From a checkpoint of a small transformer trained on Wikipedia.
Size: 16 layers, width 256.
Architecture: LayerNorm before each block, learned positions, tied embeddings.
Training: 474M tokens, 7238 steps.
MLP neurons of a small language model. Each row is named by its layer, matrix (down: output weights) and neuron, and shows model dimensions 0-127. Each number is 200 + 30 x the weight over its row's rms, rounded and kept within 0 to 999. A neuron's up and down rows have the sign that makes its largest values positive.
Before each neuron's rows, "fires before" lists the tokens most often just after its 100 highest values on Wikipedia text that the model never trained on.

fires before: "==", "===", "The", "In", "A", "S"
L13.down489,232,186,191,192,224,199,198,192,174,293,206,158,198,210,213,238,221,179,257,249,222,180,198,226,142,176,220,231,202,244,213,236,211,197,184,210,219,213,191,212,179,193,221,161,225,189,153,223,142,235,172,189,237,180,175,166,200,230,200,239,205,208,209,217,175,168,256,217,205,176,188,204,210,193,188,230,202,214,266,210,177,187,159,181,188,229,211,195,250,169,153,170,252,271,225,150,175,205,193,153,258,237,186,173,269,218,232,242,199,200,204,138,213,157,235,157,183,150,218,241,241,211,225,203,169,241,184,210

fires before: " |", "'", "\"", ".", " p"
L12.down286,222,159,172,196,202,171,228,250,152,146,242,196,197,226,218,232,238,246,168,213,217,211,197,166,143,198,191,156,224,205,194,168,140,188,159,146,172,163,190,178,177,225,173,153,219,202,221,235,238,270,210,199,167,177,219,199,202,192,184,250,182,192,211,215,190,200,221,208,236,176,230,156,196,157,228,225,202,213,192,184,207,208,213,222,176,222,177,199,128,200,267,188,213,246,229,203,260,239,186,202,225,174,225,222,195,263,162,238,223,224,201,197,195,207,235,200,233,231,202,218,220,184,314,247,188,240,240,168

fires before: " |", "F", "id"
L12.down413,132,251,203,206,193,214,158,159,184,156,240,174,259,256,153,268,195,187,188,248,208,188,209,214,159,212,233,189,200,178,204,176,165,232,264,177,190,206,177,222,173,174,257,243,197,240,206,156,217,215,166,234,174,182,197,183,174,150,218,218,172,181,180,229,188,210,208,154,214,243,232,221,173,195,208,234,191,237,181,229,183,184,196,182,181,147,242,201,159,202,206,186,168,189,188,172,194,197,227,156,195,203,217,192,182,219,193,199,160,238,175,168,250,178,192,270,189,244,188,198,198,213,234,179,228,257,144,183

fires before: "|", "-", "\n", " "
L4.down558,180,259,227,199,169,164,164,167,186,163,233,136,228,157,190,240,218,210,206,224,216,169,198,251,235,256,159,198,184,200,166,201,181,197,162,195,217,267,167,192,251,184,211,231,197,160,175,217,216,190,162,220,230,226,211,201,226,192,151,167,208,213,199,237,202,183,170,201,163,218,234,220,211,212,161,164,191,224,247,202,219,202,207,165,157,181,134,226,214,223,157,198,225,242,209,190,181,214,241,226,198,198,251,205,235,206,253,176,204,174,240,231,160,206,207,213,208,208,157,190,204,260,188,216,147,135,217,231

fires before: "\n", "==", "A", "On"
L5.down218,227,197,217,236,158,232,217,199,240,181,184,214,232,189,178,229,293,156,188,175,180,225,210,187,181,176,187,156,237,157,171,178,245,200,208,208,223,175,133,221,161,173,187,221,203,229,204,197,222,228,214,154,176,212,171,265,141,216,184,231,148,170,164,219,265,168,215,169,199,184,238,241,225,170,153,233,215,174,194,182,218,161,208,186,172,222,227,236,184,207,232,188,156,168,198,204,186,208,227,203,247,234,190,145,193,169,216,221,122,222,208,203,194,233,221,237,188,205,209,214,178,187,212,199,206,247,211,146

fires before: "it", "ant", "ry", "ent", "ell"
L11.down321,184,248,209,218,168,125,182,205,179,238,146,127,240,184,219,201,149,224,267,174,254,193,174,213,175,194,197,200,206,218,204,218,248,174,186,185,175,188,225,180,238,212,178,163,222,201,203,179,190,223,181,195,227,218,152,191,170,176,236,212,216,209,201,175,197,239,220,227,261,213,201,200,174,252,206,238,200,233,189,216,151,211,230,209,237,231,170,222,191,220,208,214,226,187,228,261,180,195,229,106,195,172,169,174,221,195,176,198,203,186,221,218,181,191,149,234,211,159,191,188,187,185,171,202,188,207,177,199

fires before: " that", " to", " the", " "
L10.down37,233,234,208,222,160,183,225,181,130,244,156,198,219,184,217,237,194,196,181,179,176,236,208,216,179,183,172,256,234,176,180,226,206,210,189,190,177,225,178,258,192,261,200,169,241,167,150,221,201,227,301,226,200,218,211,190,206,197,216,179,185,207,247,164,187,147,229,212,237,194,176,207,140,216,187,226,257,238,165,196,191,146,231,233,188,170,174,178,193,243,169,117,191,170,227,241,252,223,159,158,222,220,166,163,238,207,182,193,208,170,199,173,260,238,271,241,238,229,209,269,201,197,215,190,207,215,191,202

fires before: "\n", "|", "-", "P", "=="
L2.down150,194,237,214,222,202,256,246,216,151,179,191,198,229,227,222,210,173,132,203,183,191,213,247,193,241,196,150,164,222,199,206,181,166,188,233,147,196,229,178,188,194,156,193,234,218,188,177,179,204,227,228,204,240,187,122,252,234,248,180,209,205,164,172,201,148,195,220,180,145,208,225,201,209,253,189,181,214,221,176,203,222,199,237,252,195,200,180,239,203,231,217,290,197,124,207,159,214,263,161,213,177,220,176,176,222,193,204,228,162,181,223,225,171,187,214,224,180,226,251,146,244,189,185,202,206,194,230,159

fires before: " |", ".", ";", "3", " 0"
L5.down418,172,196,202,191,181,182,207,205,191,172,241,174,149,210,189,199,141,218,166,182,260,173,216,214,177,204,175,192,208,215,173,185,150,236,147,194,184,213,223,229,185,188,196,189,232,258,255,152,211,186,224,153,172,153,228,210,257,226,181,231,180,199,194,209,175,180,232,197,233,213,286,178,228,156,177,209,210,247,202,164,166,247,191,148,132,218,228,157,222,223,201,162,230,229,276,203,182,253,186,148,227,176,221,219,245,192,226,159,224,206,177,153,177,190,207,162,175,244,202,209,178,164,208,171,162,239,184,200

fires before: " |", ".", ";"
L4.down160,208,201,208,175,164,174,234,197,201,185,227,150,205,218,155,223,217,224,195,198,188,157,228,209,141,234,227,188,220,240,201,232,206,229,177,236,228,197,191,197,154,136,216,158,261,182,254,281,176,202,199,161,176,143,206,155,189,206,207,183,159,214,229,244,151,184,217,205,184,206,232,180,175,205,176,157,204,218,155,157,182,184,202,254,204,189,253,192,236,219,186,219,224,171,216,184,181,213,154,166,203,206,157,227,259,180,166,190,255,208,237,211,165,214,186,208,223,169,164,141,274,199,175,160,176,214,205,233

fires before: "ic", " of", "ing", "ed", "t", " |"
L10.down181,162,229,250,219,155,200,245,221,203,218,218,168,216,228,252,190,225,210,207,255,167,254,223,175,207,197,200,190,225,183,202,219,209,158,201,196,172,218,170,123,161,202,214,238,246,218,202,203,205,171,200,213,228,176,218,204,189,216,183,254,186,163,230,163,205,187,185,195,213,177,156,152,178,207,219,189,204,215,193,154,212,212,210,238,183,139,208,238,161,186,196,174,202,231,170,190,251,219,201,183,140,174,187,221,222,170,191,183,266,208,189,200,242,267,219,188,201,203,218,209,188,232,182,163,167,197,196,237

fires before: "age", "it", "and", "ed", "ard", "n"
L2.down497,208,161,197,217,265,189,210,178,214,233,180,205,195,201,209,225,147,197,211,180,169,195,205,210,189,227,224,215,247,178,189,193,262,182,161,165,199,174,179,186,137,240,210,186,223,152,212,180,222,158,146,177,277,231,198,188,181,224,290,155,221,218,291,210,156,230,222,243,199,170,293,222,197,184,186,230,167,231,132,220,153,244,208,231,214,203,147,186,213,210,206,206,211,182,179,208,230,232,242,216,193,153,181,172,183,211,224,124,180,173,191,211,233,184,191,219,191,188,159,205,169,179,188,192,165,214,213,193

fires before: "\n", "---|---|---|---|", " |", " 0", " (", " p"
L7.down478,244,155,171,219,210,224,270,211,206,163,232,193,197,195,161,235,207,239,185,201,173,212,235,174,220,228,210,202,196,251,161,238,111,229,193,180,186,175,202,220,206,172,225,108,171,183,165,206,205,169,184,225,183,140,211,230,211,224,187,204,229,177,203,212,186,177,226,219,224,211,216,121,200,227,222,203,237,203,227,183,183,176,184,195,176,210,231,172,177,252,205,216,194,170,222,178,166,229,214,200,242,236,243,140,202,186,212,246,197,203,171,163,193,183,203,279,222,214,211,204,211,184,303,239,209,212,216,254

fires before: " the", " he", " it", " ", " a"
L7.down283,213,185,231,209,179,203,217,154,240,260,159,193,217,169,193,179,160,190,216,231,207,224,215,179,219,181,232,240,218,181,280,198,238,126,164,151,189,167,219,154,217,224,219,213,176,177,154,156,160,211,205,198,287,208,194,196,204,193,138,214,197,192,194,230,262,200,202,166,203,209,236,225,160,194,157,232,227,210,194,166,214,164,219,216,136,163,166,235,205,192,207,168,202,219,182,230,271,147,164,150,158,216,196,185,219,289,192,208,232,193,182,216,204,255,172,218,188,196,164,224,203,195,236,184,254,268,215,240

fires before: "s", " in", ".", ",", "m"
L11.down534,216,201,172,217,205,209,166,204,188,195,246,191,159,227,238,199,213,156,192,162,222,175,237,151,176,194,232,260,171,195,237,227,187,188,220,150,169,197,146,172,222,176,192,235,206,217,190,180,200,167,194,190,184,256,166,229,196,230,147,230,149,181,212,241,188,213,238,197,173,110,171,239,235,225,248,171,140,203,232,207,239,150,187,192,158,215,202,223,180,198,170,189,139,195,229,239,198,197,220,160,186,192,209,173,168,164,196,172,186,184,182,210,214,220,273,218,173,206,154,245,240,180,224,220,238,202,190,170

fires before: "\n", "ne", "On", "The", "le", "In"
L13.down200,240,163,198,202,225,217,194,203,218,210,163,139,245,194,176,200,225,217,222,229,225,169,169,189,213,196,218,174,211,169,128,190,224,241,235,248,191,222,183,225,212,179,196,213,185,231,158,181,176,174,219,211,210,187,198,171,226,215,180,140,184,197,239,231,230,223,188,151,205,228,209,220,189,235,170,215,139,201,236,248,201,130,181,189,262,189,237,191,198,184,196,258,208,179,173,164,198,212,203,184,208,180,239,228,201,234,214,231,210,171,186,116,290,175,186,164,213,222,206,213,246,240,163,233,191,223,211,194

fires before: " to", ":", " |", "\n", " of", "es"
L11.down470,165,222,201,228,164,189,214,167,157,210,171,189,164,241,200,156,222,196,188,171,176,185,190,200,214,270,214,220,165,191,222,199,197,179,202,209,207,197,198,168,203,191,181,189,223,202,227,227,177,215,205,240,239,192,210,192,236,238,184,200,137,193,222,252,190,208,196,233,124,122,179,198,209,224,271,187,225,216,198,225,204,204,190,202,218,146,255,214,211,172,238,163,209,172,189,172,230,218,170,168,184,204,206,200,196,215,178,197,231,183,160,183,198,238,185,182,151,156,191,178,230,203,180,181,197,256,223,204

fires before: "\n", ":", " and", ")"
L11.down616,205,217,208,223,147,192,197,161,178,200,166,194,205,225,206,190,259,190,219,189,187,224,150,248,186,205,215,264,190,245,141,234,210,224,251,217,236,167,170,204,154,196,214,174,192,228,247,189,179,208,226,174,171,257,196,153,228,303,179,179,232,157,166,170,158,200,195,212,203,205,205,184,235,226,174,192,215,182,157,209,278,148,212,195,171,176,243,202,185,229,179,156,227,196,179,203,198,245,174,226,206,176,255,249,280,185,169,243,239,125,170,177,141,179,211,240,235,196,200,164,190,192,179,263,168,172,210,196

fires before: "-", "\n", " P", " V", " G"
L13.down33,232,180,199,239,194,239,257,193,156,242,145,151,209,183,192,247,161,234,170,161,185,172,223,200,179,220,173,218,288,222,164,219,211,193,235,216,178,219,221,168,197,173,186,224,225,208,261,273,214,227,175,211,224,221,182,182,164,200,209,221,222,189,206,194,232,231,240,195,154,178,282,223,184,143,212,167,225,228,198,145,199,214,159,141,232,176,170,208,203,216,235,221,210,155,200,189,237,195,138,226,211,209,193,139,233,213,246,213,229,149,204,224,156,222,149,256,163,231,179,186,228,205,217,156,236,209,185,213

fires before: ",", ".", " he", " and"
L7.down93,191,189,199,216,189,227,237,156,293,215,240,194,162,168,178,204,173,133,172,228,198,193,261,178,167,193,252,204,203,202,215,177,183,134,221,213,230,189,230,227,212,210,227,198,198,215,187,203,207,192,147,203,235,243,198,241,182,213,143,181,154,182,222,229,211,235,184,224,254,161,185,202,253,255,200,211,198,230,241,166,208,200,247,163,190,178,232,201,190,111,152,181,192,176,200,253,157,161,195,193,248,187,231,207,241,197,189,188,196,177,230,178,155,211,290,235,189,164,227,232,168,200,186,165,188,172,209,207

fires before: "age", "it", "ard", "y", "ce"
L13.down361,156,175,198,191,222,224,165,197,185,205,158,251,263,185,224,209,143,193,144,210,220,264,201,257,173,196,197,178,233,235,242,183,236,173,155,168,170,207,200,201,266,200,218,227,206,147,202,258,198,136,217,194,188,213,188,197,168,206,291,176,227,184,232,219,208,181,171,189,203,197,213,209,192,225,192,225,241,220,184,218,175,218,218,136,203,218,172,210,178,187,123,179,208,227,201,205,210,164,191,246,191,166,193,220,211,164,150,196,211,200,205,163,213,221,200,186,224,244,186,232,197,179,148,208,165,201,129,157

fires before: ",", ".", " to", "–19", " and", "°"
L5.down579,246,187,198,147,239,177,214,216,243,175,213,168,168,171,226,264,206,200,209,259,195,187,240,162,191,229,182,250,255,185,177,169,232,196,212,252,191,185,191,155,196,197,204,190,218,189,159,168,206,254,196,257,204,196,216,207,183,229,170,181,197,227,114,207,174,187,146,182,209,250,195,171,218,209,197,250,163,217,189,199,283,194,245,205,146,207,171,241,188,154,208,236,225,191,195,211,192,198,152,175,185,190,265,179,222,152,229,171,173,172,192,203,168,165,220,240,200,166,212,216,187,210,246,149,198,189,206,233

fires before: " 0", " |", " 7", "\n", " 3", " 1"
L12.down541,210,200,195,194,173,185,224,184,187,211,217,132,181,150,212,207,232,190,222,208,166,198,241,204,211,194,183,157,180,211,214,195,216,216,180,142,203,180,184,156,217,170,222,215,240,187,238,170,153,198,190,150,183,235,239,234,170,219,219,275,202,206,191,223,184,231,158,229,215,239,184,227,164,167,170,167,160,259,218,184,218,255,227,196,196,231,215,209,182,187,286,320,202,206,189,209,173,209,190,213,205,174,205,179,191,164,241,188,188,159,164,192,223,241,277,200,165,223,254,142,214,212,257,188,217,177,158,220

fires before: "r", "er", "ment", "y", "a", "ite"
L10.down394,226,205,215,235,205,208,105,213,204,193,200,238,248,156,209,192,190,257,160,208,220,193,205,270,223,212,196,235,205,223,231,205,187,313,180,189,212,217,215,208,216,201,226,223,234,201,203,155,196,185,162,180,176,201,251,271,200,165,212,210,158,209,152,160,196,218,242,141,199,199,169,195,214,200,193,166,254,190,171,216,247,170,240,244,176,203,180,186,185,186,181,206,233,173,250,170,161,179,213,227,203,154,143,205,151,239,180,211,151,153,215,210,221,225,247,189,182,229,184,230,129,195,194,156,197,170,179,161

fires before: " |", " (", ")", "\n", ":", "^{2}"
L4.down485,191,170,196,191,190,194,192,146,171,209,256,192,191,239,204,197,210,206,223,214,181,195,206,185,168,178,164,249,189,265,170,178,219,148,173,217,206,208,210,215,174,185,171,211,185,248,220,210,245,214,240,163,185,168,187,200,196,199,219,228,220,192,233,193,151,203,228,213,175,179,250,209,210,174,214,175,225,218,213,233,217,209,172,196,148,203,217,188,190,196,208,226,190,173,175,200,168,214,211,199,240,171,191,230,246,227,209,241,146,185,199,189,145,199,273,194,201,184,214,183,223,166,177,188,222,205,225,209

fires before: "ed", "o", "bu", "ant", "ut"
L5.down93,181,231,236,163,250,186,118,190,215,184,193,217,225,232,167,184,149,197,259,259,171,220,183,262,206,226,205,220,171,185,205,164,181,188,223,206,181,236,237,206,201,213,182,191,183,189,168,179,179,165,225,209,229,236,215,190,173,193,166,212,162,204,240,213,187,207,235,203,274,142,210,203,204,173,208,196,189,222,174,169,203,239,224,188,180,236,243,262,212,203,199,169,206,159,170,211,206,235,186,190,171,198,191,172,165,208,182,222,147,189,205,203,211,183,213,168,224,222,147,235,174,169,188,165,176,201,243,180

fires before: "\n", "-", "|", "==", "==="
L13.down60,149,233,174,238,244,195,177,203,220,206,195,189,248,225,228,248,255,193,241,218,172,259,251,171,210,195,193,181,231,216,193,231,204,135,222,184,180,211,204,137,182,202,159,181,208,198,197,217,166,334,142,215,201,178,184,207,235,163,214,191,194,183,189,210,178,184,208,230,172,226,211,191,171,233,199,206,205,204,180,117,198,205,199,217,227,200,206,246,157,212,213,257,179,147,209,210,223,208,178,189,186,205,190,241,228,175,168,182,174,185,184,177,142,239,242,199,215,199,195,229,213,205,182,227,205,200,266,152

fires before: "-", "\n"
L13.down44,187,184,231,245,256,157,192,210,202,220,229,165,199,265,187,177,251,187,195,222,197,171,198,258,167,173,196,172,214,174,236,188,272,206,268,155,185,211,175,209,202,192,279,223,206,193,195,213,231,232,203,195,219,198,148,226,159,208,150,196,242,208,174,179,208,237,226,199,204,187,228,237,217,231,175,210,164,192,170,222,229,219,216,167,192,143,170,244,194,126,186,184,214,224,176,181,222,260,213,213,156,171,162,196,213,212,176,247,235,159,214,206,154,214,207,246,231,176,257,144,158,218,153,222,187,243,199,222

fires before: "ic", "t", "lo", "or", "son", "er"
L2.down332,237,205,212,219,194,231,239,165,178,188,165,195,202,202,216,146,242,206,203,198,154,163,170,202,170,194,205,155,214,197,207,214,248,222,206,151,253,193,229,191,152,167,202,187,204,185,190,253,194,260,199,234,119,207,176,241,128,211,203,180,200,164,242,184,241,236,183,191,220,211,194,148,209,196,150,260,213,177,214,209,208,224,217,198,212,162,197,272,194,231,194,195,198,187,282,169,223,224,179,215,223,183,184,153,214,203,258,240,224,145,178,163,224,200,177,181,222,126,189,234,249,195,177,135,166,193,220,192

fires before: "ute", "u", "tion", "o", "t", "ut"
L10.down372,181,198,187,246,197,217,209,210,224,119,189,217,186,188,165,247,187,207,145,172,146,225,214,206,183,204,215,163,130,188,190,211,182,191,234,221,201,215,175,253,210,185,179,197,184,252,145,222,174,178,220,183,192,151,170,192,185,167,144,157,175,230,137,203,153,225,209,188,181,211,158,175,222,233,172,218,200,183,197,185,216,184,205,212,238,160,217,247,155,188,207,180,203,181,210,170,157,176,209,262,209,214,208,226,242,228,197,166,155,229,164,184,185,179,158,159,225,215,232,218,162,247,220,176,192,213,199,223

fires before: "al", "et", "d", "re", "s", "os"
L2.down241,215,165,145,211,207,151,252,147,225,285,210,172,151,166,203,180,220,229,170,199,188,190,229,199,166,187,143,197,222,195,206,168,205,203,171,260,191,236,182,225,159,171,227,249,145,200,210,264,240,169,231,223,195,196,183,155,180,231,180,203,157,151,248,245,193,211,226,208,230,252,177,248,211,189,229,204,183,202,197,166,201,252,243,179,189,154,174,170,209,251,168,139,192,139,159,211,233,258,234,280,176,195,229,143,201,221,182,168,195,164,182,238,214,201,200,212,195,216,185,182,173,230,154,197,224,197,206,213

fires before: "s", "ed", "es"
L13.down292,212,135,160,171,233,180,158,171,192,198,191,157,193,211,204,232,250,217,227,125,207,183,221,181,207,205,181,229,155,206,218,141,240,178,125,197,246,192,154,257,151,227,185,193,226,217,175,226,154,254,207,197,189,132,235,209,187,198,192,246,182,239,219,234,160,228,219,176,167,161,204,223,252,192,234,174,209,235,197,213,209,237,163,206,202,197,250,225,141,186,214,218,171,208,195,162,172,172,237,184,222,137,207,202,218,225,162,191,233,261,157,195,169,144,152,156,213,164,175,185,256,170,135,234,199,193,198,170

fires before: "n", "li", "ry", "ni", "il", "ly"
L2.down1,241,191,234,187,183,175,208,170,224,244,254,203,205,220,240,277,226,147,207,223,222,233,208,185,214,234,136,179,150,189,188,231,143,183,229,189,141,187,184,188,214,239,195,203,188,161,255,249,179,217,201,186,214,179,235,195,222,179,234,206,213,168,183,278,223,183,201,217,231,218,191,188,202,194,233,161,207,201,246,199,216,191,217,210,208,162,188,237,259,229,229,149,267,197,193,165,231,155,264,256,199,175,187,207,164,225,198,179,203,220,122,193,223,175,223,198,241,194,209,179,232,203,223,185,162,212,211,216

fires before: "\n", "---|---|---|---|", " G", " P", "s"
L5.down430,211,203,230,194,181,196,191,148,191,196,229,220,175,171,263,166,216,155,263,198,163,202,245,242,187,198,191,204,254,216,191,198,238,212,253,144,252,225,221,214,218,216,201,190,193,223,205,216,179,248,198,260,197,165,185,215,182,158,182,175,200,218,195,205,170,160,127,220,212,246,211,210,210,161,226,213,186,144,147,204,206,207,303,175,167,250,177,245,224,160,171,237,172,241,138,175,227,203,229,230,208,199,130,252,176,208,202,211,158,257,193,215,154,233,184,291,174,221,197,238,203,191,152,218,246,187,198,186

fires before: "s"
L11.down455,215,166,210,194,224,192,202,160,265,204,167,211,218,162,215,195,192,190,190,202,170,184,245,240,174,196,165,221,212,190,160,174,241,200,165,188,170,207,171,250,187,157,195,184,226,166,241,226,213,188,205,208,242,166,266,183,128,135,202,217,204,193,216,211,252,173,163,240,146,228,216,235,237,171,227,168,182,224,220,212,247,271,203,125,231,248,196,199,188,198,228,158,174,196,178,202,154,200,214,192,197,186,206,189,225,209,220,166,185,214,217,224,185,220,220,220,169,142,215,211,238,205,237,229,240,226,230,180

fires before: "lic", "k", "ad", "ent", "ish", "ke"
L12.down85,207,251,252,143,146,240,194,197,215,247,185,199,182,235,160,181,167,208,226,213,199,196,212,200,177,192,208,197,241,256,201,201,181,208,211,202,241,178,118,185,161,206,222,190,191,224,143,187,247,194,244,214,168,220,229,223,150,184,231,122,182,175,187,170,171,212,257,217,221,275,217,204,225,217,158,201,180,163,194,205,137,279,231,237,187,154,143,218,186,177,217,202,172,186,259,211,177,213,203,219,236,231,242,198,188,247,219,202,196,206,222,218,222,152,152,180,217,219,254,160,208,164,142,165,190,187,222,157

fires before: ",", ".", ")", "\n"
L7.down31,201,270,231,222,207,193,239,168,245,148,221,141,244,266,283,151,216,167,151,217,199,233,231,149,182,210,227,211,252,204,239,191,208,158,202,183,223,198,188,187,188,203,165,217,213,180,204,248,190,228,178,209,237,176,194,221,188,208,178,170,183,219,185,176,163,183,153,264,180,204,205,210,213,210,165,220,133,224,178,145,247,187,199,122,160,200,155,249,160,187,208,134,170,173,190,184,172,210,216,193,147,167,237,234,240,216,210,187,169,216,199,181,203,238,181,180,191,198,214,184,208,174,241,203,219,228,174,221

fires before: "age", "it", "ard", "n"
L4.down213,245,197,226,270,216,225,185,239,222,218,203,185,238,270,194,228,194,186,188,181,211,164,198,281,219,170,178,239,226,230,218,203,202,243,187,197,190,238,204,183,164,236,225,182,216,206,235,127,242,164,186,190,206,275,213,157,191,165,228,156,194,171,174,232,191,196,206,202,165,171,229,276,218,188,269,162,231,225,187,226,185,221,224,194,153,203,148,207,218,184,179,206,185,193,200,144,189,251,189,201,215,195,177,176,171,236,225,210,153,237,196,181,183,197,217,198,181,176,207,242,228,204,190,177,204,193,210,235

fires before: " |", "mp", " ", "z", "l"
L9.down94,232,176,236,164,154,233,207,244,218,191,192,245,148,191,203,178,179,177,191,151,214,196,219,171,205,171,225,197,200,177,163,188,176,182,188,178,202,150,250,233,235,216,190,207,178,219,175,198,238,182,223,150,233,139,237,217,206,169,180,214,215,241,187,234,237,190,214,127,154,191,224,157,167,172,141,247,147,205,247,176,247,205,217,188,219,195,177,158,188,196,217,214,170,209,186,232,262,204,183,206,212,192,242,203,188,181,218,224,174,192,142,181,218,199,161,269,200,229,182,186,186,223,242,268,256,234,257,173

fires before: ")", ",", "),", "–19", "–20"
L10.down537,152,170,200,212,213,208,245,244,202,197,218,179,141,170,198,193,199,182,187,187,180,182,227,210,195,246,211,202,127,231,153,187,240,213,162,148,225,213,201,203,210,160,173,212,240,200,174,219,139,161,229,192,185,253,218,214,252,260,220,274,216,169,215,221,147,173,176,160,220,222,188,242,269,256,207,253,192,188,159,154,187,230,195,194,157,151,225,192,196,233,228,230,206,174,186,221,222,189,151,211,196,213,180,218,184,187,221,146,175,194,190,207,187,173,209,247,197,232,147,204,165,176,163,212,174,195,213,230

fires before: "n", "li", "ni", "ry", "dge", "st"
L5.down652,229,197,203,249,171,147,214,183,206,206,252,201,184,214,193,217,195,133,225,249,247,165,176,223,155,263,217,197,176,179,118,180,185,191,213,210,195,231,164,231,229,190,232,165,171,207,168,212,200,232,151,132,200,214,223,282,187,182,202,213,220,190,153,243,195,184,169,199,228,222,203,198,212,157,188,194,234,193,237,225,185,210,195,192,220,181,230,198,220,230,186,199,224,190,206,216,187,182,193,224,174,174,207,162,127,186,210,183,225,227,196,214,181,195,251,202,247,188,203,146,215,273,190,150,181,191,218,249

fires before: "\n", " |", "der"
L7.down289,156,218,240,185,145,236,161,220,164,184,203,182,231,244,177,198,182,231,177,165,200,164,216,211,217,221,160,183,209,223,211,221,218,189,206,193,220,293,158,235,234,132,233,239,196,233,185,214,219,194,207,191,231,231,182,205,202,188,170,230,216,183,167,186,267,209,120,199,195,265,241,209,169,214,196,187,186,236,200,201,185,232,235,155,165,191,190,206,211,191,220,225,224,127,188,206,202,185,221,238,155,200,280,217,216,230,209,244,163,189,241,181,196,227,186,220,154,185,254,137,170,154,188,202,265,209,213,197

fires before: " 0", " −", " 1", " +", " —"
L13.down250,168,214,239,229,166,182,200,200,190,199,210,250,146,179,171,149,223,197,225,204,199,205,187,198,237,215,171,203,171,216,205,202,192,192,195,217,187,194,166,72,150,226,172,155,134,254,225,177,218,307,231,167,170,173,204,169,199,176,196,235,169,223,206,252,134,199,146,207,187,188,199,190,165,216,229,190,211,207,236,193,192,162,248,216,178,156,192,201,235,208,222,324,165,197,176,212,217,191,194,236,148,209,200,178,181,205,211,217,168,181,192,201,211,281,194,170,241,158,147,221,207,239,221,205,232,153,174,209

fires before: "|", "\n", "-"
L2.down389,226,225,244,199,227,260,202,199,187,220,179,191,210,181,245,179,256,196,174,156,197,209,253,242,178,225,193,190,222,242,181,177,181,180,197,124,204,233,146,256,176,215,211,214,217,164,167,188,223,242,166,234,203,209,192,236,195,185,170,205,199,142,222,258,199,181,196,184,153,219,197,160,197,159,226,214,194,183,204,218,198,227,248,193,151,170,157,205,226,170,144,248,192,152,210,164,198,207,213,234,193,228,182,236,213,200,230,156,143,210,235,167,198,277,197,163,161,193,189,247,212,161,219,222,205,233,224,174

fires before: " |", ")", ".", ",", " (", " "
L7.down688,211,172,218,231,212,192,250,208,192,214,185,191,203,158,163,218,181,194,217,183,220,211,231,291,185,178,241,241,209,185,184,238,216,216,186,168,197,181,202,242,177,122,206,113,206,216,151,158,184,225,207,179,193,185,214,216,241,220,221,213,198,217,219,213,229,195,182,190,206,200,251,166,175,202,143,190,170,164,189,214,258,223,184,176,184,166,232,215,244,241,215,187,208,223,230,184,226,175,189,195,191,195,271,176,182,166,192,213,194,240,203,192,247,204,244,300,224,193,200,177,189,151,224,189,184,207,240,220

fires before: "ow", "om", " Win", "or", " Lo", "ing"
L13.down1,205,276,225,168,169,192,192,131,186,164,153,190,156,180,259,232,193,216,187,183,253,253,222,167,219,227,201,195,238,223,177,236,218,184,201,188,232,222,246,181,240,163,204,246,164,157,209,171,206,216,206,170,207,201,202,209,150,206,228,161,181,215,94,222,225,233,173,217,181,185,208,165,177,197,274,199,164,211,172,183,146,182,205,248,192,206,234,193,222,229,221,236,207,239,215,204,228,198,193,207,212,208,158,185,241,205,227,176,184,234,179,207,226,211,208,220,224,169,208,196,236,161,218,187,171,206,156,172

fires before: "al", "ish", "ate", "us", "ity", "ation"
L10.down381,204,224,217,221,193,169,180,214,204,183,194,212,175,179,228,211,233,229,188,196,195,146,163,208,108,179,243,174,226,254,188,152,173,224,193,233,169,159,203,195,202,216,200,130,207,185,256,145,233,148,180,189,189,200,216,159,194,242,227,223,182,238,284,202,156,182,164,203,156,152,183,225,212,199,124,210,202,247,245,246,214,191,152,239,223,233,211,178,168,198,241,213,195,195,210,239,169,251,248,160,230,207,174,218,147,188,205,208,201,179,183,184,168,186,209,200,190,214,199,202,174,193,181,230,231,220,227,182